{
  "n_layer": 20,
  "d_model": 192,
  "n_head": 2,
  "n_kv_head": 2,
  "head_dim": 96,
  "d_mlp": 512,
  "vocab_size": 4096,
  "activation": "geglu",
  "norm": "rmsnorm",
  "norm_place": "pre",
  "norm_eps": 1e-05,
  "positions": "rope",
  "rope_base": 10000.0,
  "rope_fraction": 1.0,
  "qk_norm": false,
  "attn_scale": 0.102,
  "bias": "none",
  "tie_embeddings": false,
  "parallel_block": false,
  "init": "normal",
  "init_std_qkv": 0.0416,
  "init_std_o": 0.0516,
  "init_std_up": 0.0595,
  "init_std_down": 0.0595,
  "optimizer": "adam_hyperball",
  "lr": 0.00622,
  "beta1": 0.9,
  "weight_decay": 0.0,
  "lr_head": 0.0118,
  "warmup_steps": 201,
  "schedule": "wsd",
  "decay_fraction": 1.0,
  "decay_shape": "pow",
  "final_lr_fraction": 0.05,
  "batch_tokens": 32768,
  "seq_len": 1024,
  "doc_mask": false,
  "train_tokens": 155900000,
  "steps": 4758,
  "dataset": "wikipedia_en"
}
MLP neurons of a small language model. Each row is named by its layer, matrix (gate and up: input weights; down: output weights) and neuron, and shows model dimensions 32-159. Each number is 128 + 24 x the weight over its row's rms, rounded and kept within 0 to 255. Numbers have three digits each. A neuron's up and down rows have the sign that makes its largest values positive.
After each neuron's rows, "fires on" lists the tokens most often at its 100 highest values on Wikipedia text that the model never trained on; "fires before" lists the tokens most often just after its 100 highest values on Wikipedia text that the model never trained on.

L10.gate42:170132143148121123163137132126153136105156139120120196112165135156129056129141157170127138129099124155141118095117137115135090121109069149145139112138168131152141124114119095105155107126157143124151132129116157116152135093153107122134112122120080119122084096130120138123144198131151115127121166141105151164141112137180147084175175114129163155167131117103129127138156130120152139109117
L10.up42:096139111148087133097100155162115096105090139153156159157125109125160156118129140118141143087119120120126154081151134112173167115120135091147114155140132148132144106093113105120092120099109131113125083104156123122153113141104153117138167132133174143151148133134139128106115108170078108114119119124171142124151153137121173143138151111104189105105104106061127100138159137160099103133092
L10.down42:108095142098110170150141142137114084113116154170114182094109093121141147072160126109124149092153133128108118122130129085120099136090125077150161151156125156128099097110079095121132128130123104100136130099141093108133132147139176145115140137145114115120135079117125126140120103168114122112115115152130132137140119148069157075120141123107125102125143120129096136155157139146093135167137
fires on: "==", " tra"
fires before: "\n", "ff"

L9.gate38:153125127139152074146129134120109144121111151134093113105138139116117149129152118142100125118151102116171125146163129116097128122106103125115119113158152142149153115136101156143143134138139143110150128073133120135126131156098106118117168127138166154119135137184158135128127126186090109104147120155055103087084079156170123122131090134142130147210128168141108143115113136129138112144132
L9.up38:151138182146146145165116110131189109148134170121132136166134127128143094141121152134128146115156127172118093154145140133088094174124137133107115131098121154120165171154115085114149116128150121154105188107162136115131190132134123109146091149141150128143121150112136144135133127150163142135161119137101143121123150116117112209125152163170128131123144116133146126129131154102124140162131
L9.down38:099153121122185095175096148151093146063141134124105159148150127136141091134173150145124135132150143161125160147161141130129103135113120155134062153156162162102116140110142141121085094114132155168097125087105108129144188148138139099119106122111158147130141139141132075159112156135117103117149125167090123108134121114143117170103101128115116158125142141151138148123154132145082143119130
fires on: "\n", " 2", " int", " Gl", " incre", " place"
fires before: " |", "-", "\n", "ased", "ell"

L10.gate359:129146111122126070138125137081100142121121141159136168157128150138133144133126133145096122147103132164131185159124174117121113124131164120113140166158130156121117134122149128117120135128191091132111146103152154153167103112188148112130128117161139148104134147130123113171148177115150139109119128139142109198154134129088125143126135143149093123154109104107094148132123163172115122147114
L10.up359:118118115105107151121107135125169121142135156128067147083102133134154128149148103116141113164142148166117096151123084148137151142123127111126132119128154133128150125100126100097142117135136161093097122119105145110124129101093154135131120112111138159127123147161128135167114179169096128152139107137116136131145141129152178120113101122174105150152115101114129108149104109100154130096092
L10.down359:101137150182143126128070107105145133132139146095139106151109123078140121154145184102133141128147135170150133190133114151148157124097149150152111093147115150114131104085137150135141129133154131111121122112095112115106100123125108122136112110162167156118113126122142127134117146091117089108087133144149138114128114163131143113180124107161124140132116126125109149126096122082103146145116
fires on: " ==", "==", "s==", "ography=="
fires before: "\n"

L9.gate252:135081097136118132128109140135134182118141135143134180173155129122152090092138141169149152110166131115126131065141153157102114133119163178142095157120175151128113134136144120098116159114106116123178135134124113116130135084136143106134087150129149145161135142131125193127162132155086106100113134093090100132147110123108126131145087160184111125130093125150154112131104106149157132123127
L9.up252:119128101094090113088126140187135146118120121083150161157122093130145123112153151116159150108145107155134111093160133132141137130147169178155107143107158115105125153140145142086123139086103120136136117147079125144181141118099140119126099139127108135138154137168161106117118142134119108125110135094133119139184123099095174114157101124154120098149115100131157176135106102130121135146139
L9.down252:131177114118118118087160108243151103119127094100143134105095125155148145127130143075127138151150120176132146154140097101128136111146120106120117122120104112130133129149127114149098166082128128146112138147107130157163102126135138127155156134137091156147139170132160090091130131110157108159150119102179118131152124112098168143127148138111127152134134119153110141124107090148143128109149
fires on: "3.", "2.", " 1;", "9.", " years.", "ed."
fires before: "\n", " The", " 0;", " He", " 1;"

L9.gate225:156159159116126150145095136117137125124148145099141125112092118127130101123112131152088185173158107119165148147157168118157151093110127104144145174102119132111156088130115121095152137143139145163101114149148107142133101122165101158142111109106129124100159153116142101142153131134140162137126145125141148162142124110120118096057113123134155135074168074105089130151136159133103151183119
L9.up225:110157056121183122107127102125136109137145112146091135182181144087132116165100117132146102153129155127128123096117140139065067100140119106142121125144135135125107153128108078110108142103118137107123109127151124154105113137134097144150142096129135106145119128108119131157120153184119135128125102135106110090102114106138170151186158114160120153137150162153145128125136139127125106083108
L9.down225:116119150184141158062090132153138117129132119095131174149166113069164141144113153080129134095125144146104138156157130138134116110101153146176112133157128159113160105117175145149113170130103108102128159164148163118135170114107099155103121117140119177151078120116122144177106166135114108148149140097125108129158155128095136099120159113102134113177141153155089097114133147127127095125149
fires on: " ==", "s==", " career==", " ==="
fires before: "\n"

L10.gate87:124108104152133133173161130099130157129108118156139135135113133132118095137115166111152124109191120104107140154143122123113134149084132122081124120173124148164119122073122077128148123108104119127129154140150147127123092144110146144111137117155093135126089137092153148129136138102103123113116151171116111139135173105173082117144130132150097100169096150107121137099107131140119143151097
L10.up87:110155103154162166168135151148132137165086141106143106142139118153122101163141114122093110097171129123110137120139159139151101102144130131092179160098138120153160140080159102146142127111147151096139130119134172163147114125111137134103128136136133149091106159125142109112122163098112127105097133163160125157104111074171057105140136134122118097151113161151099189134117132124087099126127
L10.down87:132167127136125159132149116152123157123043144092152108113152155151106134151139098095121163163109153135182119109167133118140128121196109119120182136149101115089135117143134106149171133125129144093141165115124100148109135130103132151134144127122157105133145136127133118077119157125140115089123111134155112141106170118114154072175146176127123092126135131123116160157120121125112142091109
fires on: " =", "rag", " stat", " instit", " iss", "ar"
fires before: "\n", "ut", "o", "ution", "us"

L14.gate135:126119115133113142118120125108157117137142138147124168149155128166129138137138131122166100107128136126129125118150086133142151124142113151166144111144135159100148101156111161094136091118150202160129113090139169116135108162148087124166154173114140139146155053136120111140131116114151135121144186169151116126112110141104123091172112114121125145164103107142138150124072081140160129118144
L14.up135:181115129097119110099135141141166133109133110110126150127142106124166101176121141145145112116109168163171167125121092141110124164132132163108131142095117157068126129139133159108118112118143127111117117102136111114178151147093087131098166085140107115117112077167101102102162177120151157115122136098156120129129129137113144120141087137125121129120112111119150133161135128106185168126156
L14.down135:151130129139137137129131110062114076176078147119146124099104139125135126128112097134117181130146139130158142125146149130133099159132148098149108083064149120138146130109070131108091146120134110156167114141106130126123086126137126080129142165126124124160128137173113143151134110093145125114072091122100141089133153110116152114131112087183146123179151110156096155120130100144110161124129
fires on: "\n", "ent", " sup"
fires before: "-", "\n"

L3.gate196:117121136086150142147095129129085124150142161113123118121135126135123140128168139121106094142127150087096163110089175095141108109148131122171112106097162149090128122141098119087178112117109108126170161155126163146143140112121097125146136186114114172137147123115114104160140135188121166094129144096146092147160126123105114098116113187099144142163126115133133139091137140134138113149128
L3.up196:085143121119114133134112105098137143115161126131118126155092078102105182146157146109173127133119152109102128128084094128117163143145123118210128102101111132082122172105161155147116057096146115125105163165096150102136144161101140116096150164140149130168148121135101123130120115194140168132130144122134128126138088110130156115112097139134114073118142147107151150087103148165111139138121
L3.down196:129142093144147119120117128203101148107125110101111142100133111089142173116085128107111139080116132106126137132145110143108089168149153116122126139122166129081145124167133097135170179110125142089122127156108137124172102136147119118098085117137113123128161167126148159086160147138088108095154124098146153119098114125159112096101120108111141116136126135148090137159140125131088154118136
fires on: "ing.", "ers.", "ation.", "ed.", " years.", "ure."
fires before: "\n", " The", " In", " He"

L7.gate473:136123104150112115120153113132156124113146128153113163152123159134141115129126124157096136135145143103131132122111180126123131096088117152171119124150155183144100083146134137170120117121160157161147118126137102067154132105136126115102148185173140146133142132097123158164112128152082126081108087108129118109111125129130167137160137107122108143127127125138122136087124123066163109110122
L7.up473:167138101096120114164137127139088117078164117108154133147119162091124108126109109161137179150155139123130147113118120110148085158119140151158116158138148149179137102089102133133118113134155114149156133124131189135156103099162111126116151120124121121118069144137162123109118190094113103103100138130123134145191122097129107108145097124115138138101139126136138110138123087145109112088150
L7.down473:128133105119104127119108174180129090126148135090130093086101151144116123107104136130148123134141127163113115095125108110124125140128085122129174156140147148145088079098150122130125111128142109139173130100100139167114096136152150117111140117132126137129146125100161124118106174128152154131155123119107097147148123140117101037157108181125146117137122142110148091102132094129116132070200
fires on: " ==", "\".", "|---|---|---|---|---|", ".\"", "=="
fires before: "\n"

L5.gate437:127107126134161135138078162085129085139100131160157158119141146134162124140150126142140174160123132113096085157113131133161084125128110147150145080155153136122128112147101091098157102079111148108161125127085129114117121095122084139139115133108138143124109134135091112154108129162158151157092136123144128143165103130161122139170086112071097118117132114132132151107124102154093137170130
L5.up437:151157152144099120079137174152146086131129132155119143109153139135132134127152136165138126144099144130144134099120138095170126107122140133136116139142125115150123113122133147043164144138112139106136088125158140133120077099120088110124155102119148128119131161070132125142098182140120154111079135108163145138109136112138135111166172121116083147117117135128144172102076144120134163133197
L5.down437:139139129162152140080134140104158127147159143064091167187107137126139131100108131112130118144103133150151091120126112128154126120102134137148116142107118157102121117106139129142164124133102171134129121122109125145110138141147082162163123122158125172129132142129121113101111173129120138117109134174139152152111134138132091063161138079145117147142102107123128166109157126118090140101125
fires on: "==", "s=="
fires before: "\n"

L15.gate285:118092120100121156099088101131131094111162103151144110156140135125100088132156113124147105162184167112128151113152143094153109157147195141141124156147103172123132129109146136107159066101164129139179156117065154112153079084106123112096122145147123166139164092110147116102127138155120148160124112144152155152129125116153149077146096136124124094134124123127103099122113137104105105114124
L15.up285:126167171128140122128103157154107096129095120120136146120093156112107111058129113126123112089108111068141110174093177136133088161096080113134119176112133128136148106102142130110156141151168135138077141143117095098135131127144164119110142102154136141160149073141150125120111145117126105120112100133107116100092117158107138072114154102130055114103092136181148132095152104129150130126131
L15.down285:170103118070110147138121119185109125140109122119145112125116108123127145140126116063165110122131110132138146140145146068142105121141133132176163157129106126126164072152122133143132114121164111139130107136146080123174118103138126175098174131095168092120113109109150113123189093134082139072068156136151153077138120135106119138107091105135172153119139091129123144118137141141100123138096
fires on: "==", " =", "==History==", " career==", " ==", " Bar"
fires before: "\n", " a"

L9.gate43:174115113112162113113110073123145122154147139098118122145128112162162092106111117127161141113117154116112134109108139110078114105138154113156110125115114102097133151137140138071139141129082171131129142130111124130123100094123126103140165130155107193138151145116087165115128136169067122080132134091131171123131117146120169148157091145120160128132097134120117140125125132117122105070144
L9.up43:151149094115131165135067103156157112137131111131113142129105104125167111175123120151148132096076135106110157154128139153117125132108140134167125173155130109132127160098081098110120145104121142172097129125137158118127144105091165132137168098113137128176144126153115140131137085168098130083132136090127145122107105058103109120201146169131117107115141115113095155095104125136147130144123
L9.down43:169147143093124107110129131210178119148143147119131121138136120152117141115103137094116091120136136140138142109142143095118096153147149130121121123073138118064124147102161123162100202094073134096115140134099137129152114098118155139154134095158086172095135118120137115139123159119137135109092146125152194139108104122133151135132134084114128129127126120132106130146114121147087127083146
fires on: "es.", "ed.", "y."
fires before: "\n", " The", " In", " He", " It", " This"

L15.gate444:141131163160092124135080102110165131099144130123156136114080137134097103114103169086135161077123134131101104045102153149069123123125117086160092155115146137121155130125167131103174124177158149148130102150131149123159127104127114158103161125118118139167129100115130112140159156149144126145109139127140121177119148138149147137127115137144122121147128158137089070109112107150177110139122
L15.up444:153117108142177138121091151139119055139149129138142110161130141106124136115112083112141109148089190122182159094122129112122177127104159137119120116114120130102086111111137120135127135112104098119131107089136119143125156120162148168150091096141141121139125135149133083151089115098137120112161149124169107149109105191137098084118133106122154152134109139115172150143116134124111172117127
L15.down444:132141094133107124167167121133115123110165116093103156108131144101104132084148114130161126128134152125123194156153128139115109140099123108171109101147151105155095123145090143112148104115134120122132179146129125104130121119082083115073078126127134163116132147124084102135132140135157135129160167124127086177101110168107093106123171128133113131106173149166110139080118165128120122147160
fires on: "==", "===", " ==="
fires before: "\n"

L14.gate127:116140095148146126153066132123138138110163127112115108158111090119125110072119142141145127110119145148147146118140150123139122161118132124127117125127167096097105096093166156101105120090147174143142121154142127140140155108116107162132111143146136152121156124132158121144131154134160116108132095145078104138154086150119122130112097133157117114110129133121142171120126109121109126153058
L14.up127:111099113138148123132127148148109129116095096141115125147140140143128150131163138126106106119134178105144091122132140122123106132095130151192129141135162143134163148146134158112130175133094150120137130088066105129132105167117182133123164134132104102160134163153137154084133143136124123116148151101108149117178178144118151107140091121149139136115136089133109123140170145134122141117088
L14.down127:098112174134142117117128124206102110178079100152179142147152108149140140131151164101116144102070113100105138091156116139151119139120109129129187167123084132131122141108148156087122173096136126101131140132124128160125113103132118122094091139124152131165157124133146129165146132133124133094117104093155125117136106102122113149129118106100118141149126136131124125135159091126102111120160
fires on: "\n", "n", " had", " |", "ended", " 3;"
fires before: "\n", "ast", "-", " ", " a"

L9.gate431:159135159150130129138101142158131099129156151138084197102132126099128124165132141157109133111168179101134140090126157086093121127125089120165117116157110144136115142134173150103136158091144104079120114092128112127113131098146080120110141127118142120131165100123103112076144114177108194127169115159153129111145128180116154136149126159113149125155113075107125154134116132121130150115157
L9.up431:137124169114128119139158176142126151113153112119121147133121128139139103107124143106126150118116136098114139142139164137131153150080096113091110091122137115107166116122149139078141145074116132194107137116133108100116109091120092145059104103124157121138093079117103147150116096129115128118125138114135149110113129175077154109137127129093098152149092070153144101112157124123117107160117
L9.down431:138101127143103143126096132116171111111172130080117134132129130097128093116082179128092125128125096103094150146151128123148121161131135104134133141156117104116103122113123177109111112114107113148155132153152139123160077088150135187089148135091139140120124145099111110137094151083095124091118119146155112152152125160061118114148144165149181127125092137122125109111170102170093127146105
fires on: "===", " ==", "=="
fires before: "\n"

L10.gate439:148125105143124128135087115140144099121143155145062160123099139123141157159130084162124136098138169084101110162126189110134139118093154150167096150116118128168123123130119063107135122159123182106099154143119128125122157095139113117153134112152129110150157146082122176112088155166140146133116137125104148131116106124137122139145126123136135096112133135102116092170090100139149122144112
L10.up439:132197104130151114050123135174124120137141171131127169180134122066076082111155143126138122109128133143105122121149176113119135089111110129127132132137122136134188148140131106101120136131119127129119105139121158110132103121093111138172135089132152143142111152132100144125114157144109089158087163129127125165124122092142130085174119115119128081111166085138102156155112141128139138162132
L10.down439:138145106106104144094163133139146136117129160091106120158118164122068142115125132115149137120110173162093113153075113137102154127125121125104131112095126119140171163113109129142138135099117103136107091125126144174133096083116115127118124118109119138103109138136156125142108156128147124102090149140152076192121199141187164123133136148104097097099100106136117146155088133138122139106120
fires on: " ==", " gr", "===", " career==", "s===", "ography=="
fires before: "\n", "anted", "ad"

L17.gate35:093107125155129117100136115114103176132138151138118149152117147137149164182141128140081098117125117079113155149125173081139100127133137141155107091130136136092153110113110146173175074137119132091062157106112128133133136139117139147123142115130126120101153114147124136176142139120165114120134156081197127138105131144133135105094104120097152122120148149091132082158100144149119123121091
L17.up35:132119121178143194083129111114117193111136117109109181097090133106139143211150132111124089125163155109162156140110128090121118132145111137155118135124141091140095135128132103110138119118116146092120171142137152121121097100121108163095119151129180134079159079133163145151121146107141139120145112086158085113087157151121149105108136130148162087123126138139140124101149139144110115121114
L17.down35:142131138114077111151108145171123101126103107140084119098167109097123127123104141163093140134146164158129117137130095164120159109120126098106128177109157174100126113164088120123127155122119136167139117083100150132131147123114147119124099167118125115154116128138145096121104071099079132135116138139133107131088086124123093108125115106122096174113138123134190121120101164104144179093120
fires on: " =", " ==", " ===", "==", " show"
fires before: "\n", "ed"

L5.gate309:146094098156148142090119134102117101152136128134139157131123125117086124094145137173123176051171162133157125145114130095119127151116143163147125111118169123115136114114134114105163076147141120136126148138095166085131109075128072154111178140161127152120136151074115120092137139157125156119128150116116121151165117124141142113141138122122142142131131080114144143110130110146089119137152
L5.up309:154120091133137138109150172124151117134114117100122119127111097144103146077148144154124171102124145073163135146126133127096123099112157150172126125143186126069104142135149114135166159178167150122136134144142170118153137086087090142078160138139148137140126163111120139081139123151089127095153182140081136113154105156118140109116149084113136109142113063160157158108118117129116107109129
L5.down309:108143145057119168139140134167090157141118107085103097142111123110123136081161121161099141126123108125127134142121147148106132149144139109148170141154175141132099120082166119133187136138105113106173117118141146135113142123096148163131122151124099179170112142153112136102095137149156106120143159136127147134099125130110116156153117116123130145143120101146155135104169113142135132076131
fires on: "ed.", "\".", ".\"", " who", "=="
fires before: "\n", " The", " This", " He"

L3.gate32:144119145117155149122094168081172104140090101134136164126118148159148109103169111174124160140153170115141175201119163096126149152094112112121148153123112093145121097124153132116158131172114131140135123152148114139109140087134100130109072101139098140143110129162143125138132156166127145106134130183118148157113110145081109119173111147124128104150126112133138138120156168132126130154126
L3.up32:153118146192157138152126163100157096117101116129148175107106127157144174115084135099171101148148151133168153110119110142106101122107125159105170077179125143125086109113066085164147160130120127110112140117151159129088136155146116115086101100122161107083105118090081145161136152148124175129127172139114126124136119080113126111174160109126141126136122115153125164137129124133108177129171
L3.down32:146160123176149149141149148155148127172096139138166162125134113155089151130121132118103105166172171114161141105152120179137150131094108120091166127105093188108102129128117095106148129121137155114160130130142139122117138114120128152093154096136155096119118108123094086105119162182116150136121142141141101144147143128091144080134141123160172114135126131129085155111127119113135142105161
fires on: "===", " ===", " class"
fires before: "\n"

L15.gate428:144094064167143109187108144168113138107103210109111141151076161135127133135126118135119149156133110114144118131154143113101148138103155133137140139146141128158146105132100106137128150138132130117160106096119124163135144107121149100150142140130119101109087147138091147071121131144135155110159108159136087151152093175150150126128161130143108081088126133082106135127121118138157147129091
L15.up428:082145132133094117075092105112137102094146109100148089075103116105157151123111140120091128127153132119122149136143107153135151136108149094155140131095156161120158133173146089145106146130156116171123068168146165153128139115092133129125155103160122131125164113121115114144136110115102139162112103099138146164108109128091122136111098107166112103090124136156184115139122080152150125104109
L15.down428:152108157089144141147160118102123159087134071116133150141144146084118113146152123104146110139113110151120186156135136134113113114108117165099110127106118095073144110163150129102136120102167143143110129140143139103125108157167144134074148170190116119134165106138130164176091130160118142112080137147184142099132146137140151121153109173100122152128128106116134118119130132142115153123100
fires on: " /", " (0)", ":", "er", "3)", ")"
fires before: "\n", " (0)", " Spain", " (", " (1"

L9.gate378:163139123140167137167110107155115119132116154136123127161111171129097083139132144161145123143098142128135150120163112107129123164116102158121124152111141106154156136131116140147144127148090160124147163102160150152125115126075125147124176143158156097156145137147152131137123107152142132104137137178100124196141112113121109120148120173189131156194151143140106185097096127144156136138141
L9.up378:097146147143193136110107124102126114135086166148152147152112157111113087104157134128127140144115123135174144103147128141110170149119071166146107129132070156141131139090138167122111152184121156125134136124138145160131154163105135114141124173155140122119160086139106109136144115103173145086088123152115155122153124155151111144120101137170125109161126151120091168148117143105131112154150
L9.down378:139153119111160144056129151157135135128123137102140169125133111168131129130143116132149111080119136159133154143158131144122142138115110184174107139087119080131145147085102165138148152075110137131175137140124135144120128157117098135162086143134141168113147099184122120110104134104175110130099173131124149094127098126164161155128129125177169131159130095103141118135146138119125120120119
fires on: "\n"
fires before: "-", "\n"

L15.gate503:134131145176160177133130094124120092080144115129109141137072111178179129125079139134136084102146158125145137130115108118130125153101104156102126132116170168110093127135126143104136143151142156175148124112145133130132144111120142162095161084155156132164165133148117132131124131155203128108160157134081132155114107139134104124116105120160131087155135157126109143130082138120123097101102
L15.up503:097102087139108094126105139119120142103156112097102122100134133101114157108098128104133118099157153089142166094101141077120101148112162109161117091153154179151160142140130167116139124105109112186163138145123110129163131090124106154133139152097098120091149120123128110097136135120112085132138146109135137138141140097113127126177141136108099156096109107112131118104171159091143166100116
L15.down503:122139152099104090141121147181160116132129118116134129119125137171126140130105132140164103113122137120139120089115134079067141139160128105174101189130115153125091165154119118140161156110154143143145115145090100126150154108154132133152157145106099143165097186094136139142108109129110174086136165140112149150140111130129136081151113138133121106104177094106120132107127120144123093167147
fires on: ".", "\".", "7.", "9.", "3.", "1."
fires before: "\n", " He", " The", " She", " In"

L8.gate335:135099115113117123136091144117180130157135159163117135171130154117136168143119141119138109103128150136142128138097124107135133149073195126161128136131122164109114071117110163126149132139150125117111148142125167109163122106119086112101160136122112112175112097115110128101121122122117155102126128111129131136122181138143154114133132110113144151172091137098110106103125159153110148104110
L8.up335:160176096145095125138093116152169127114167133111148144156106090129089106169137175079141137137123151184158141116126092136129118140119169139157063139102167135115121105079130121122133151110123117086099172107110128126142139118142075159106139118126113130142139111115104107118115144127090098103147159137152123149107136196134134105126097079133150165113115120139113114125107112134084134124102
L8.down335:124139162129158151131112110155175073125118129124142122100116137120086140145146135106099142166139158142140161119151140118146107098119102147146131150109103172139134113122110135110164121114093119122055147128105145120132127115134113174169112103096105155126140107143108123150118136118085168138127143117149106142136135147103135082161149074132142132149123147155122148078166105118098101124127
fires on: "=="
fires before: "\n"

L9.gate119:160098087140102111090142097133150164135137157177111130155113144141155122170088175128139126114110161145114153162135083122124152148108109124132101138145148117145125119114136156117154127133122136134191170127162115141128089101137152134111117112134130134128121155148125187128132091164130159086153128117109103139156142125127120154122095107139140105116135133144118108119080130062140109121118
L9.up119:139147105098133131130125121144155115131119081156101064139139146149120104140156149115124142114096182160134147196119161116075149094109122105137156174093148122132147123115187118138112140169135166125115118145113118181131124126120120100124130113171138152104060128096166122115139081150115124127169131114160129114136162116134113101172094069137098161145138128145085108116069130119141158115124
L9.down119:172146144152135121156118170098170141118130095112158139152106156179120125106150137143117120123113142139123113104073166141111095130164150160167118156139122071128125150101138112169147113103144112094133159109122112147117094144090137104135104169116144165124075117118115111125150105130100123113158126123156077118122115113143157117157124093113139142148145103136094147112082132136119196122082
fires on: " contin", " member", " members", " instit", " beh", " iss"
fires before: " of", "ue", "ues", "ut", "ind", "ution"

L8.gate16:093149146142142141097114083159097136079107107106171172140104155116120155096117103134138125120157164098099151071135143083099134104118152132160160111123145154131149140124135162074161152104147109179139104151125153128114090127102192117100147182148129154146140131120123128133157108144168108097120119091099106089134123125088114133140135132127121120120127098104157120142163104156112129108127
L8.up16:106160144130129147098105150119139097129119167124166138121123149118126126121112134163136109089162134086115117123106144115089112167135149148168143133106143177135131137130080127112132153108155101182125159150117112087162144102103160066085162127144128183154129112112098142121147123134159145155137154107134141128140123125078088127161112130100139141116119083159134091141087151143140128143154
L8.down16:117133112150163092090148124231121134088123104077122154189102162125149144143135131126141146102160132129102164100076107131108137117123123138133131177106189145104106146120155163118141151129141125166161076149133127157147081099117119152129118145149124123135152138124170104137121102122133092121158083096145105120117112100120132097119160108160108141144126137139107153124137096125117158079131
fires on: "1.", "3.", "9.", "es.", "4."
fires before: "\n", " The", " He", " In"

L17.gate125:161135122147108125137099095123111167114146126149080175151105113172117102160123163143170092083105141091097143146099125124160126135105144131142118140140152116116108128129125138148128102142129194106132118150135127150126147126124117151117106115136135086141156098123119169173158112171142158133166095156082073127109142116160097100113101141138153137106121176148124111092096166155094101165112
L17.up125:127173100079164150056078114133120115113113097081165121123117119126068106120140137103137095133146144117128158131131100168165148147138151080152111139086107124107175148135080106145083114151115133103131139189133119142092126166091168159133129169123114108105095090118113144153133118135137151149119089126102127139100149131137105105125111098118119138078111111134114103131131110158112124123149
L17.down125:124129117116146115124134164119139150151080135161145082100134118125093153124150130068101118115132118137197134103113116136117170099066135072119124128145102157123120136161118122164157141103143137109161128133118143138154162152151133138138153147126116127141099116068133105126142160098099149115122132115147147165118132139120135179164137149104130127113157105128130173136098113112147094134113
fires on: " and", "s", " ===", " ==", "|---|---|---|---|---|"
fires before: "\n", " ==", "=="

L12.gate337:119125118170137121115136103133119121121166148134138114132168135130140098159128143159140119117114122102140157140132141152118125114143146159079090128149130140116122121137133115110160129132134114147157162169112121150103140067135147156141143084131128142093148154126144154118125117143122109123161136092123149116161086120119136139086157172146100107152059104105139111126145177150124120127137
L12.up337:111116096161136153123180088152130161137133123158145142120137103151133104135143105159129093066117125099086165118131150142151120076133173102156068099122136119163141131104104094111159149142116124127124138157136138125162093076111157134132128095159138125119169143143144126148068141117071115071148160127120142127113113079134141092137127121127130110127104149110131139107117166130135139108120
L12.down337:152140132134094140128156105192136153145104110142132095144110141099136125098126157090128134143146130140124136109146113123138126091192160103147115100138100107146118172149133101130083154075128149112131141182138143098139122116109084149107139167140144148137147138153118125158122145124093097083160178099102090114091152164083137112132092159159119137143140117114106127115132123151117105101125
fires on: "–6", "%", "–8", ".00", "–9"
fires before: " |", "8", "%", "2", "0"

L4.gate427:170115115160089144097137121110150130110128165139127133122117132135069167120105178099115153126124178127089168133090115078140122153117152097150146148136136128145113139104130142100115120141178131192110124131123165061150123100108104110079158194153150161139137141103069154147139156162102158121139161106086099119153113119146117126139082130116137117149108140093103144142104126135142145152125
L4.up427:148135115121132162109135122160142098096148144090115132161165124106130167085115118118188102123171162112127175146100165102133145086144121123141137110088129158147096132125136146123129135145162100117155173126085159119136119113086108106144128157174142166143133146150080165129145134127148151080153163086116095138187114146154149134127102122126110113140099097160090149114123114136108145136180
L4.down427:108129116115125150088124132239138137099127105075104121135116126134162134118145108144151131100154097113123167126132106148138083125135103144105160145141124101114136140132130134103163177071133129171164148145123128189120099110131146146096111155166116156145144159129134146091129128133139097119155145123148119116168101099129102101115149117143120135153103144137129161111136099132101152097159
fires on: "3.", "ers.", "4.", "ed.", " years.", "C."
fires before: "\n", " The", " He", " In"

L10.gate299:101104086165125074168125123089126129121135153154099151098145119148079115151118132138108111107128116157149156139112154139157113170125138156139099149127132110110160085070127127105110135113119159160132107119143138114091157147115157111120109143099147156159098105170152132136173118114135123111134144182143107110148128114136118126150126130144109123175158087164136149087142123103179170173134
L10.up299:159128119146129077150152177136114158127118145115138158142154146117117095152108080120110069118113107171142162140149094184147101181123144145115141149098158063119149119065128147105120130093138124174139127113133159155095123140117124114127129175097128134110095137176101082141147146130133095120120143140139098101110089151142145142175178144129135098165139107132157131084154106094112128157142
L10.down299:153142101173099093135141158227127094134123170062142137128102192105138090124161117143130123139126154184154102129173134145124137130137162112127141135157098117137136140156107140112091148095145119097145162148105117121097155164082109116120138157119139107120116143141115139121093092117187108121127139113132147125126150129139140140142119136123159107113145083159158167116108137073133114135127
fires on: "\n"
fires before: "-", "\n"